From a checkpoint of a small transformer trained on Wikipedia.
Size: 9 layers, width 160, vocabulary 717.
Training: a variant of Muon for these matrices, 9733 steps.
MLP neurons of a small language model. Each row is named by its layer, matrix (gate and up: input weights; down: output weights) and neuron, and shows model dimensions 48-143. Each number is 200 + 40 x the weight over its row's rms, rounded and kept within 0 to 999. A neuron's up and down rows have the sign that makes its largest values positive.
After each neuron's rows, "fires on" lists the tokens most often at its 100 highest values on Wikipedia text that the model never trained on.

L5.gate432,226,213,222,173,251,179,215,204,248,170,225,152,258,163,268,211,164,195,233,188,196,225,186,217,96,275,200,125,153,189,182,143,215,204,225,240,151,264,184,186,205,137,151,154,252,194,224,223,235,185,160,218,245,172,222,236,223,245,157,203,184,255,153,119,172,208,207,200,203,240,175,219,184,210,162,105,135,190,157,180,181,221,218,164,173,238,121,192,291,246,176,238,207,271,274,213
L5.up432,212,244,270,203,124,204,251,189,157,191,180,200,165,177,173,166,191,230,149,216,116,169,220,229,186,123,213,190,217,204,182,122,273,170,180,245,194,224,182,217,259,195,247,184,186,200,174,207,212,184,241,176,192,237,208,165,219,199,271,161,250,104,306,174,206,175,245,199,184,176,211,180,235,176,168,192,172,155,143,198,236,188,196,243,120,243,244,116,147,136,188,219,126,190,123,181
L5.down432,159,208,132,199,213,237,210,228,205,196,216,227,285,205,131,161,134,173,236,230,139,231,188,182,170,250,229,253,277,195,227,196,259,186,182,186,243,247,246,213,192,197,165,206,237,137,186,200,171,189,194,193,197,154,193,151,217,265,198,185,173,185,167,197,234,199,156,177,213,237,222,250,167,140,275,183,190,195,212,193,179,212,186,132,281,224,234,171,265,196,212,154,220,131,260,304
fires on: "n", "is", "he", "e"

L2.gate379,207,232,237,205,231,173,243,169,183,262,178,225,210,164,269,157,144,156,233,151,151,191,187,193,192,252,241,139,194,193,218,242,146,199,235,230,92,136,175,235,178,210,242,213,237,185,152,235,205,121,201,154,238,173,181,259,198,247,291,200,259,266,143,222,193,178,215,202,174,215,238,244,207,166,219,250,168,173,190,252,191,181,118,272,202,170,106,192,221,235,194,179,262,184,193,275
L2.up379,241,204,158,191,178,220,253,208,193,260,204,177,176,296,118,172,254,231,207,238,166,176,177,233,232,321,167,170,195,153,203,187,130,224,142,170,168,233,186,126,201,241,234,208,261,133,190,155,224,169,200,145,263,171,174,224,217,205,169,179,186,152,185,147,193,201,153,165,179,210,208,151,116,145,188,185,165,177,139,186,244,207,179,208,228,207,164,189,254,153,205,187,192,233,231,159
L2.down379,152,171,237,265,210,238,198,211,186,133,216,233,179,113,278,182,208,227,218,196,230,198,182,152,222,161,183,238,228,152,231,188,166,152,256,186,147,205,178,174,162,189,170,167,212,194,251,205,115,255,231,178,214,219,225,148,177,172,181,269,152,221,240,146,182,201,226,187,192,111,152,246,228,202,166,182,144,174,199,170,278,210,263,158,232,199,235,175,214,188,201,257,193,165,183,119
fires on: "as", " Sh", "ra", "les", "ak"

L5.gate431,171,68,207,224,181,223,198,150,300,224,246,185,196,156,278,143,127,202,173,160,196,206,201,191,247,223,178,211,196,129,221,174,228,237,113,147,223,145,202,145,194,249,199,175,202,194,193,151,116,195,169,244,161,220,227,232,172,214,166,231,189,179,196,186,252,195,227,245,183,242,145,120,256,140,239,133,211,209,180,205,223,191,191,184,160,141,157,220,144,186,200,222,259,180,150,181
L5.up431,114,116,197,223,208,227,215,178,232,160,169,200,168,216,238,158,228,164,201,174,189,177,230,97,193,202,229,171,188,220,202,240,280,159,261,183,219,161,258,273,271,195,196,203,256,172,210,185,161,192,136,210,196,155,174,185,207,216,162,211,176,135,146,167,207,195,196,144,221,200,202,97,160,145,187,228,308,233,245,230,191,152,229,181,158,186,177,185,149,176,203,199,194,270,203,242
L5.down431,243,202,242,233,196,272,249,191,192,233,202,142,176,201,211,294,239,223,260,182,187,136,178,226,225,207,242,294,171,198,228,217,198,218,188,256,172,212,190,129,183,211,228,217,160,206,195,199,182,217,259,227,171,258,113,151,233,182,158,149,281,159,160,217,120,172,156,227,206,189,240,233,224,190,106,191,246,155,157,224,242,182,125,202,195,227,199,266,187,251,263,306,180,161,120,148
fires on: "-", "),", ":"

L5.gate417,202,193,285,185,214,205,210,205,198,165,186,231,272,235,249,267,142,182,187,286,220,233,170,239,174,155,182,220,114,186,191,222,241,153,161,212,193,199,231,169,190,225,176,170,204,188,194,218,232,162,253,191,187,168,158,229,139,264,186,105,199,172,164,160,223,197,233,189,155,123,218,194,185,231,183,196,238,100,261,191,186,171,161,135,175,254,246,202,196,213,232,260,226,205,198,155
L5.up417,228,184,199,221,182,183,210,230,125,118,247,184,156,176,205,283,189,188,167,195,232,186,146,243,214,211,218,187,146,223,174,218,196,217,139,207,192,210,240,233,190,190,218,175,219,173,206,108,175,207,226,180,221,114,145,127,263,98,101,149,229,241,238,190,206,288,218,247,137,170,196,161,189,193,216,192,158,241,219,254,203,243,213,136,176,234,184,157,180,284,122,214,206,167,149,203
L5.down417,196,210,152,153,212,165,248,206,190,147,182,227,233,205,97,148,217,222,206,170,142,242,239,155,223,216,226,171,183,208,256,200,186,190,201,174,182,244,197,155,235,241,198,191,202,294,148,184,324,187,162,220,189,202,247,150,184,296,202,349,185,208,177,234,154,150,223,288,183,179,154,277,158,173,189,208,151,191,219,206,182,200,228,184,213,260,214,250,166,190,189,218,215,218,191,224
fires on: "|", " ", " d", " b", "d", "b"

L5.gate101,264,190,254,113,231,290,188,229,210,216,212,213,159,179,225,154,204,205,204,232,136,173,220,222,126,156,184,227,160,184,286,177,216,211,171,267,218,152,177,224,250,226,163,245,218,192,202,213,195,227,254,159,199,249,168,199,232,270,244,243,146,171,136,199,184,165,231,215,226,180,210,106,198,248,271,167,187,142,119,279,223,146,149,225,208,262,190,212,207,149,221,189,198,270,214,233
L5.up101,163,148,207,123,204,219,178,298,164,168,253,133,191,231,252,161,215,171,160,217,188,198,257,151,182,130,153,208,104,220,183,229,226,273,197,239,136,145,268,191,170,164,190,254,199,218,140,232,210,130,194,158,192,206,211,139,209,157,197,193,120,229,212,165,246,226,218,146,215,221,206,183,180,180,216,196,266,220,229,174,229,156,193,181,217,158,200,225,212,271,139,231,173,213,309,212
L5.down101,263,224,198,251,224,180,197,152,213,201,221,179,214,160,133,270,250,231,197,227,224,172,158,197,265,174,167,192,166,200,217,225,218,214,158,134,227,199,237,181,168,258,163,210,187,246,224,125,181,203,215,190,187,186,220,226,239,150,172,258,287,162,247,182,249,104,196,227,147,89,171,250,177,180,214,153,163,172,172,242,143,188,198,228,193,167,215,149,201,139,235,260,169,156,204,223
fires on: "-", " cont", " "

L2.gate301,194,280,191,258,142,284,205,153,215,228,173,178,207,123,261,226,219,200,217,182,165,243,247,242,182,225,139,193,217,262,222,145,219,212,181,188,159,169,238,190,190,154,240,166,292,200,214,209,186,236,99,198,162,286,177,117,166,254,185,196,184,269,225,218,194,178,192,191,158,246,203,183,238,181,246,182,243,196,151,188,169,213,218,133,217,184,246,193,165,173,227,287,188,160,168,153
L2.up301,212,237,208,225,149,173,199,176,161,156,247,192,272,193,229,289,135,179,170,197,173,205,234,213,233,191,157,185,122,109,157,165,191,212,194,91,155,215,230,154,142,210,144,243,193,253,252,194,191,262,174,191,227,220,215,222,224,231,184,206,251,236,225,227,199,217,245,217,272,201,228,216,205,182,212,179,187,173,129,157,171,218,251,168,210,189,167,128,88,200,264,167,150,153,243,157
L2.down301,127,164,163,249,137,237,179,192,239,217,216,247,153,177,204,211,280,191,209,246,194,193,171,227,194,191,189,184,129,226,174,248,198,183,284,160,197,178,221,203,251,240,158,191,191,243,178,141,204,308,197,133,291,164,185,129,189,164,125,157,220,127,244,194,171,205,201,154,213,253,294,148,214,170,211,195,155,181,188,171,191,185,244,173,235,207,186,189,148,144,176,135,185,164,161,188
fires on: "ap", "ent", "ur", "ed", "ord", "red"

L2.gate376,164,172,192,194,162,195,250,188,233,229,166,127,250,151,254,152,226,211,200,138,195,236,192,226,221,279,169,176,190,227,170,233,271,201,192,198,195,218,236,155,172,192,141,142,227,202,211,236,190,199,185,200,168,179,222,174,223,229,147,277,229,89,227,203,126,153,194,180,174,191,144,206,194,181,158,106,168,220,269,217,189,175,170,181,171,143,140,210,247,181,205,166,214,209,222,183
L2.up376,141,199,238,209,160,329,185,157,201,249,169,262,206,239,263,249,155,262,170,207,205,151,134,270,161,239,257,259,283,252,165,221,223,233,185,208,211,154,196,212,207,190,200,208,210,143,227,201,148,208,205,219,186,163,237,133,140,204,289,144,178,160,158,241,165,196,187,111,183,206,227,186,290,216,230,200,239,213,222,201,204,208,218,212,293,224,199,255,223,196,212,220,187,236,198,118
L2.down376,135,98,203,245,262,175,204,161,222,174,269,230,126,196,179,271,179,223,246,168,200,184,167,178,190,224,224,259,206,143,78,155,193,202,142,199,207,203,211,152,233,198,267,216,185,130,233,185,214,206,247,234,161,142,190,170,193,212,198,146,244,246,279,211,194,206,222,186,197,182,188,212,229,267,226,178,198,210,234,193,230,289,227,260,110,244,236,199,193,219,206,182,244,234,179,114
fires on: ")", "),"

L5.gate271,195,239,254,203,301,158,168,263,189,207,253,222,203,173,164,221,163,232,183,178,140,152,179,176,241,180,167,165,183,230,251,94,273,184,206,174,251,104,246,147,151,295,164,243,126,214,183,222,193,239,202,174,135,202,271,205,158,164,168,203,180,164,204,183,191,191,179,180,142,168,212,210,164,229,190,140,249,222,176,155,292,244,186,184,215,219,240,183,215,219,126,266,199,234,270,164
L5.up271,196,142,161,208,227,245,222,227,239,195,232,200,242,248,198,240,173,227,166,146,200,140,173,193,289,179,253,245,204,173,213,225,228,224,127,222,119,102,189,175,183,209,133,167,201,237,206,153,148,172,224,154,227,253,205,210,172,185,196,165,216,193,162,166,164,255,268,167,190,189,188,209,182,177,161,205,174,152,231,214,265,208,189,295,159,256,208,196,145,234,98,169,215,184,131,181
L5.down271,145,209,194,225,134,238,252,243,165,187,175,217,206,169,158,252,174,184,170,178,188,127,202,224,296,221,213,251,215,218,196,190,205,135,178,251,122,248,162,241,129,176,178,191,224,275,210,235,245,167,189,248,219,214,172,198,174,228,97,192,204,266,204,223,221,164,191,178,190,287,245,149,179,187,171,146,204,118,232,166,115,150,205,312,195,204,129,135,198,197,181,206,259,210,180,209
fires on: ",", " whe", "\n", "id", "\n\n", "."

L2.gate206,218,186,208,197,303,198,175,231,250,232,201,196,195,234,204,204,282,124,188,190,235,207,161,283,192,142,203,211,295,163,214,162,201,176,134,155,186,256,190,241,208,184,230,217,243,250,206,189,183,160,250,212,139,185,193,175,214,190,223,196,164,210,164,220,177,128,185,189,165,203,220,231,217,242,151,179,174,198,240,212,196,143,156,96,92,178,252,167,141,149,223,209,251,213,97,208
L2.up206,220,121,176,205,214,223,194,163,201,169,145,135,232,233,188,150,232,246,213,170,239,230,190,144,144,224,216,202,168,122,180,225,203,219,238,182,245,221,129,229,154,236,180,194,154,221,239,261,225,222,173,221,157,148,264,114,115,276,153,112,196,210,184,211,239,224,160,191,212,120,237,217,175,150,195,224,267,158,236,261,284,239,174,210,158,150,250,293,166,188,275,156,236,245,178,216
L2.down206,273,121,288,200,224,168,195,198,205,187,163,153,240,175,205,180,238,210,173,221,214,260,189,311,213,127,173,255,243,177,155,193,166,231,218,223,166,213,120,226,197,226,275,189,184,223,270,221,197,124,170,230,167,182,163,144,269,225,213,215,202,174,177,229,172,105,129,287,216,198,166,223,199,168,204,217,231,234,232,162,197,269,190,183,117,150,121,173,194,179,252,242,209,201,172,265
fires on: " v", "ep", "ire"

L2.gate323,149,187,176,83,185,180,166,191,202,238,213,242,242,228,209,239,156,250,152,228,164,200,239,163,245,129,194,238,148,150,164,143,192,172,255,208,174,253,228,218,168,205,213,213,321,197,150,297,218,253,210,125,277,181,181,185,180,149,182,208,216,186,241,255,119,171,245,197,286,194,167,188,190,156,141,101,206,273,184,259,224,218,199,147,197,196,220,94,194,196,106,166,247,247,205,241
L2.up323,166,204,194,177,153,203,180,218,153,252,178,150,161,206,191,186,204,194,166,191,163,211,211,177,194,175,180,192,150,196,136,198,177,238,212,265,226,223,175,149,283,207,214,204,193,177,203,136,257,224,245,196,231,114,248,160,312,182,255,177,202,106,176,243,202,222,179,203,229,179,130,189,179,171,220,144,183,247,189,220,206,197,156,247,154,221,262,113,251,100,171,198,124,208,240,227
L2.down323,237,232,145,253,203,216,201,172,198,189,222,199,227,171,236,183,199,248,230,207,235,269,198,232,150,240,287,193,201,223,224,209,246,198,86,209,156,136,251,177,192,199,158,208,161,276,220,151,177,204,225,254,185,260,207,264,161,234,169,213,213,198,242,193,197,169,198,195,176,224,280,174,190,191,199,264,224,110,252,150,233,224,215,166,185,186,182,302,127,259,235,153,217,168,193,136
fires on: "ic", "he", "k", "e", "th"

L2.gate66,208,174,205,175,249,189,166,203,207,226,257,217,235,162,270,209,151,130,177,253,159,190,203,274,220,207,186,133,248,213,222,216,197,256,148,226,228,171,111,169,117,238,189,231,159,245,188,163,196,214,186,180,156,198,202,232,182,186,200,164,231,141,215,216,138,233,225,162,164,229,166,203,187,251,245,144,249,158,263,177,268,278,209,250,210,222,269,199,184,216,231,215,296,196,214,222
L2.up66,182,202,150,160,206,142,215,206,216,162,203,156,171,141,184,152,250,188,158,186,192,140,183,222,169,226,220,172,226,195,171,205,227,188,144,186,207,227,244,223,150,267,199,137,246,195,213,190,140,195,189,238,187,189,194,197,210,212,230,208,196,195,159,200,198,259,208,166,148,103,115,144,144,232,168,183,185,93,246,181,193,275,207,160,184,253,242,245,191,174,102,170,267,168,125,217
L2.down66,185,213,135,210,234,187,203,257,224,193,188,260,225,241,262,167,232,247,199,185,232,180,171,172,190,179,206,136,198,177,206,293,233,189,106,172,180,215,252,200,255,208,227,158,227,222,234,186,145,156,189,199,187,226,196,221,177,182,197,181,189,185,168,144,143,243,240,172,189,77,148,148,194,177,209,176,170,174,228,178,207,203,171,177,201,295,161,186,210,108,139,203,183,127,221,186
fires on: " whe", "ec", "."

L2.gate257,167,237,220,176,235,227,200,149,206,149,137,185,222,196,203,187,254,232,130,214,257,178,242,140,221,291,158,134,223,213,205,166,236,157,226,201,207,169,252,296,227,197,242,178,168,144,172,168,157,248,161,179,184,166,216,244,231,264,192,155,241,278,177,222,198,227,176,199,182,241,221,228,254,220,217,257,161,189,210,196,138,259,302,171,195,206,206,185,201,132,228,227,181,245,254,203
L2.up257,225,259,109,232,188,194,175,178,257,232,172,212,215,227,193,231,238,164,147,171,180,192,235,239,301,270,221,200,213,192,215,248,155,149,232,185,255,232,149,264,169,223,187,246,162,156,237,264,137,209,162,226,200,179,193,234,204,164,229,229,206,174,206,226,189,204,254,124,184,211,232,269,249,132,158,192,204,200,111,263,275,233,226,214,234,136,201,196,118,234,251,196,237,266,201,197
L2.down257,205,162,235,254,133,201,205,203,196,135,190,216,266,208,227,131,143,198,224,271,198,177,105,153,158,129,200,191,146,235,175,140,249,209,216,197,215,145,202,141,219,180,245,167,248,328,240,162,219,187,117,220,210,221,247,147,148,207,172,186,142,160,157,183,260,229,174,223,233,216,186,111,121,246,260,211,202,243,193,217,228,173,226,172,202,218,262,218,217,203,146,136,234,97,208,215
fires on: "ed", "ut", "ov", "ent", "ot"

L2.gate250,250,198,256,175,111,218,172,213,202,234,181,257,209,138,247,225,267,128,179,148,205,208,194,191,161,250,140,257,207,191,210,223,190,217,133,237,192,164,244,172,216,172,183,190,205,151,155,204,183,175,298,212,304,234,188,235,168,205,165,249,158,206,184,184,240,248,209,245,180,170,208,145,186,268,230,118,177,205,246,220,182,196,178,269,144,280,239,190,238,156,256,168,254,145,181,189
L2.up250,204,224,198,184,181,207,184,229,173,189,242,149,139,194,237,274,176,230,184,163,204,158,197,186,152,191,180,130,248,196,192,182,197,146,246,199,172,254,221,203,237,189,179,216,140,154,219,209,147,179,197,175,226,152,231,218,240,220,155,187,303,249,189,226,226,189,199,125,83,183,155,164,279,264,124,210,162,228,191,208,181,276,248,178,171,271,128,212,253,281,173,164,277,206,212,209
L2.down250,168,181,146,196,210,293,185,191,222,153,231,188,229,163,141,141,183,140,261,222,198,201,237,221,283,171,246,182,150,239,259,211,169,261,194,201,113,208,270,183,211,251,169,220,141,202,200,176,260,238,230,197,172,201,124,189,169,180,192,188,160,162,220,254,170,197,233,241,178,184,187,236,240,161,239,203,141,181,157,249,269,178,146,140,312,216,211,221,145,224,204,294,278,214,198,208
fires on: " d", " cl", " sp"

L5.gate20,248,244,226,246,169,234,189,208,159,179,208,203,210,199,276,195,191,237,251,220,197,174,252,182,145,180,207,213,194,156,247,211,186,237,170,177,150,184,132,122,213,169,191,259,255,219,181,197,196,222,144,170,177,125,171,228,228,203,283,175,152,178,200,182,195,218,246,232,188,199,191,212,205,123,170,208,306,159,170,144,225,306,155,184,247,212,197,247,134,245,248,219,275,255,207,220
L5.up20,255,141,197,234,173,179,255,196,192,275,239,147,238,201,188,224,246,221,250,106,144,195,168,219,170,235,203,228,207,188,221,149,222,143,172,174,222,155,197,198,201,268,172,238,234,211,223,118,245,180,130,195,199,258,197,194,258,144,253,206,149,138,202,200,141,249,201,213,159,164,145,254,202,200,209,163,230,245,228,241,235,177,203,171,251,212,214,207,227,258,117,280,196,139,248,248
L5.down20,197,197,153,203,233,225,179,199,187,225,289,155,208,228,194,176,255,159,173,219,193,207,156,147,170,166,172,203,247,224,269,176,166,167,151,196,185,249,161,244,195,284,159,168,169,163,140,142,249,159,200,220,192,230,164,265,257,180,201,148,213,123,259,201,171,172,195,233,170,195,141,259,180,158,197,232,223,225,200,129,178,136,172,245,191,228,223,141,259,258,183,230,190,207,246,167
fires on: ".", " |", " th", " "

L2.gate265,190,141,187,256,239,175,160,255,188,213,292,188,120,215,195,264,230,233,182,216,212,167,255,161,159,133,211,177,201,194,195,161,161,223,182,138,203,214,154,208,172,222,168,217,228,192,141,221,199,188,135,191,106,164,249,200,166,131,208,255,163,196,175,170,194,177,179,160,152,240,229,244,186,236,139,174,209,79,194,234,224,127,206,193,204,146,178,228,171,164,199,150,190,246,107,176
L2.up265,248,171,182,242,142,245,195,181,155,159,202,183,159,186,207,188,194,176,137,249,193,185,114,212,286,185,175,170,108,144,183,218,222,154,294,154,229,149,184,178,188,217,230,146,168,208,192,240,240,244,188,104,291,136,168,172,208,210,184,131,173,178,260,154,179,148,248,199,199,210,237,218,247,259,207,198,179,153,229,139,172,213,150,175,124,154,223,204,181,133,208,171,222,168,179,202
L2.down265,211,213,188,201,254,132,119,212,248,217,198,213,261,204,223,246,204,139,154,214,252,216,234,171,137,205,187,247,284,239,217,135,166,225,249,188,250,185,213,164,124,189,155,291,157,172,239,122,172,159,174,214,255,257,252,219,235,202,238,142,207,204,175,182,178,217,187,206,185,171,185,128,81,208,177,152,192,219,129,180,251,199,229,207,226,269,166,176,173,193,254,236,175,236,184,183
fires on: "y", "ell", "is", "ire", "oy", "i"

L5.gate261,156,159,165,220,170,219,221,117,216,183,213,169,190,219,230,173,174,218,218,226,183,237,180,258,209,184,209,180,179,233,237,182,203,200,199,206,254,163,165,237,221,209,151,157,151,129,265,272,220,116,181,192,212,221,191,253,289,212,138,195,177,179,111,167,162,171,252,267,156,256,131,245,227,153,259,223,200,124,248,214,165,237,184,206,190,242,177,219,140,265,215,287,209,188,178,220
L5.up261,158,224,188,238,216,197,242,246,245,163,191,232,223,144,220,174,180,208,320,212,151,198,174,248,251,165,186,141,205,164,242,108,201,196,189,162,263,189,167,176,255,154,186,171,191,201,243,284,220,122,259,256,127,184,197,244,229,241,171,195,268,150,168,188,216,133,239,195,255,209,259,209,279,209,152,267,184,189,179,181,263,199,212,157,229,227,217,253,192,130,201,164,159,162,187,249
L5.down261,183,147,186,150,297,122,177,183,239,183,164,231,227,153,148,210,209,300,249,287,192,248,201,200,192,232,175,213,183,266,215,193,167,187,163,234,280,204,270,189,182,154,246,159,255,169,195,156,193,153,180,202,172,172,180,187,133,245,231,260,220,246,164,190,251,208,238,162,183,162,230,211,203,225,201,238,214,174,146,204,249,184,261,217,314,167,187,255,249,195,215,190,199,144,158,182
fires on: "is", "ir", "an", "om", "e"

L5.gate49,199,210,192,251,244,155,224,179,206,174,229,161,99,237,211,191,173,81,127,223,243,250,177,143,219,122,231,179,194,266,121,221,224,217,204,218,253,174,122,197,181,170,214,219,158,174,204,155,179,252,123,118,199,216,117,256,146,177,198,295,171,203,239,205,123,165,196,209,280,194,152,210,184,201,114,245,187,211,122,178,228,199,227,190,207,185,244,217,195,166,175,172,267,220,212,241
L5.up49,185,194,206,264,151,262,210,200,201,181,284,195,122,194,190,192,239,220,184,262,197,191,170,153,223,179,235,246,196,250,180,181,226,200,321,181,221,200,177,224,220,195,255,243,200,220,219,198,174,262,223,102,206,166,135,230,137,235,143,190,251,173,219,220,206,149,198,196,169,236,169,130,221,196,108,234,213,281,201,186,215,168,246,206,156,271,204,296,141,160,179,199,176,145,222,253
L5.down49,223,210,185,207,231,213,184,177,144,195,238,225,216,92,168,237,158,142,236,128,214,198,167,201,247,190,290,160,182,151,170,200,227,205,161,247,188,144,177,216,203,250,211,253,135,211,180,155,238,204,191,162,230,209,159,227,200,169,263,257,147,185,223,197,160,185,188,183,235,224,199,173,195,215,185,213,164,268,133,202,150,203,289,226,177,242,158,159,181,190,152,167,211,164,183,213
fires on: " ", "fer", "ra", "r", "ru", "res"

L5.gate10,172,177,205,136,119,210,211,216,183,196,239,121,263,192,128,220,263,310,243,193,180,198,179,155,180,188,231,220,182,282,143,145,222,274,198,193,259,168,191,213,210,163,291,143,165,174,244,200,238,225,176,243,170,244,157,96,202,142,173,248,252,227,203,185,204,189,169,173,157,157,166,191,179,198,204,157,261,237,209,165,264,215,203,203,242,212,127,230,180,206,168,200,258,242,180,177
L5.up10,179,176,222,129,187,255,200,236,300,211,263,196,232,138,152,168,236,232,187,163,244,215,173,201,216,204,210,142,218,229,162,170,226,197,189,211,257,213,273,265,192,205,225,263,143,161,184,194,238,201,239,219,232,243,201,162,213,252,136,219,174,218,183,201,261,206,247,185,214,191,195,125,158,203,232,171,228,204,269,162,234,167,140,179,192,164,254,252,156,171,186,170,197,124,176,166
L5.down10,191,205,189,151,158,235,226,207,311,196,146,177,195,244,176,248,221,260,173,274,212,179,164,180,173,201,248,159,275,150,177,154,146,199,207,134,170,200,172,237,265,248,153,280,203,166,262,207,193,179,236,132,269,231,190,194,158,221,202,142,207,140,254,207,231,82,166,181,251,191,160,186,138,190,200,241,276,195,219,210,271,178,153,214,218,258,166,225,209,260,233,147,177,226,193,188
fires on: "ric", "c", "ivers", "C", "M", "in"

L2.gate188,206,175,256,246,209,241,236,161,290,223,182,167,151,196,242,187,141,231,253,238,250,240,296,234,198,200,252,133,232,209,145,153,234,71,202,130,210,223,190,239,140,203,151,90,269,143,219,191,178,168,207,188,200,226,177,205,220,146,210,184,266,189,217,188,156,189,212,256,170,141,263,217,237,216,178,143,205,225,211,226,182,199,244,169,200,180,193,187,233,171,192,196,147,253,227,184
L2.up188,180,252,222,232,209,213,161,180,193,248,193,249,141,204,150,244,238,130,257,240,148,248,168,272,162,205,178,273,176,213,141,228,221,252,203,216,214,186,275,165,274,223,195,204,170,200,123,209,234,233,197,197,155,221,142,213,247,170,217,143,223,161,136,191,207,223,260,190,160,254,207,266,115,233,258,196,162,178,214,156,168,164,179,173,147,262,287,174,224,186,202,291,203,189,205,179
L2.down188,138,171,309,266,183,229,263,203,164,128,209,177,187,207,194,225,153,182,237,170,223,255,269,170,212,204,198,181,186,226,162,194,256,115,169,208,234,226,157,231,207,174,160,203,271,167,187,185,188,211,270,212,173,244,185,202,137,163,177,232,225,97,164,206,202,245,147,203,244,174,170,172,209,177,219,187,231,253,163,213,238,221,233,275,120,167,203,218,156,212,210,179,167,325,136,141
fires on: "5", "0", "ce", "rom", ";", "3"

L5.gate223,188,182,235,230,103,240,184,174,259,136,242,159,235,186,170,239,246,234,136,205,166,165,128,215,250,249,271,304,182,203,247,176,221,144,223,204,225,233,154,151,235,207,232,253,240,162,164,126,229,231,212,185,194,312,188,181,187,170,133,192,274,150,169,219,205,192,241,187,188,176,197,233,165,227,186,187,138,201,221,264,218,242,194,241,262,148,122,232,218,284,221,207,182,216,170,249
L5.up223,144,184,217,178,188,204,132,230,223,196,211,141,189,155,140,235,195,203,210,191,119,239,250,217,227,206,278,249,250,233,245,155,242,304,189,194,255,242,223,198,205,223,168,206,268,195,137,246,186,140,214,202,150,209,136,156,128,181,203,262,133,137,195,179,202,158,281,233,186,211,253,220,192,226,161,181,186,177,230,234,181,231,88,128,224,191,279,176,215,201,246,191,249,186,297,196
L5.down223,221,265,149,180,181,189,217,187,121,210,223,255,239,169,258,209,255,142,200,210,210,229,211,219,127,210,159,230,196,139,242,206,179,180,183,240,217,199,177,179,150,219,208,162,185,126,193,216,195,223,174,230,230,190,217,227,211,127,143,163,117,239,188,130,237,205,138,201,177,220,251,180,179,188,235,227,228,203,184,179,221,121,242,133,169,236,266,249,184,119,201,200,172,255,162,175
fires on: "A", "C", "in", "B", "ou", "E"

L2.gate249,222,210,149,217,195,210,237,199,214,186,235,236,158,170,199,201,167,219,188,283,208,220,252,168,161,174,271,216,107,161,200,177,152,257,184,265,209,181,201,211,113,220,235,221,205,196,236,130,190,223,215,239,214,205,217,173,143,273,245,231,107,218,218,168,145,163,258,190,242,158,203,188,213,178,170,215,227,59,163,226,212,201,217,206,145,158,183,252,206,171,226,237,212,159,273,238
L2.up249,192,199,121,257,258,232,179,241,181,181,175,175,308,188,175,160,231,162,218,222,299,159,164,160,196,195,300,191,177,200,175,212,223,264,178,135,165,180,223,226,168,184,161,148,231,243,176,221,152,203,201,138,176,180,192,180,160,190,160,150,199,195,219,306,242,165,179,138,216,178,202,176,187,156,126,219,271,211,148,206,172,154,194,228,204,223,137,169,216,160,205,293,192,179,162,214
L2.down249,150,204,184,199,231,189,197,210,145,172,211,197,226,197,211,231,237,153,228,180,190,174,183,145,235,144,204,177,252,189,172,180,214,177,168,191,145,263,185,175,233,167,236,191,256,152,197,198,184,169,232,161,211,158,162,216,261,100,151,116,256,211,200,241,204,157,146,224,250,230,264,230,192,146,228,134,165,210,254,207,203,131,224,195,215,218,176,214,177,175,56,178,210,215,132,165
fires on: "y", "ra", "j", "k", "ly", "r"

L5.gate585,202,195,175,270,167,174,217,192,288,205,240,173,182,189,210,176,140,183,205,237,169,170,215,218,256,241,206,210,212,150,247,207,143,183,225,220,211,243,205,214,246,193,158,173,156,259,225,229,187,252,157,208,212,250,188,184,230,179,234,251,204,189,204,255,245,114,212,240,212,256,202,191,176,153,219,204,161,210,217,202,149,200,258,223,165,230,234,213,184,216,128,153,212,182,172,188
L5.up585,228,192,261,199,224,186,204,211,168,224,224,196,190,254,166,168,245,163,166,238,133,183,148,244,231,250,214,214,232,104,158,221,185,176,235,213,261,208,204,287,189,199,124,239,219,202,221,188,191,96,166,114,202,149,220,246,233,156,113,184,178,184,245,211,196,214,186,184,219,199,211,211,198,216,247,144,175,153,195,166,177,173,148,218,190,210,162,215,266,153,211,260,240,198,245,193
L5.down585,216,171,196,232,186,304,237,172,191,186,156,214,137,207,216,248,167,193,153,236,133,134,242,145,220,139,131,266,247,214,223,161,144,181,129,164,226,212,239,186,125,225,218,225,272,228,122,149,203,215,225,211,238,132,230,191,205,168,233,186,200,175,204,176,184,216,153,195,207,138,171,229,249,245,137,241,218,207,187,283,209,204,176,255,231,190,216,204,226,167,227,212,179,207,252,140
fires on: "as", "is", "res", "ia", "us", "ra"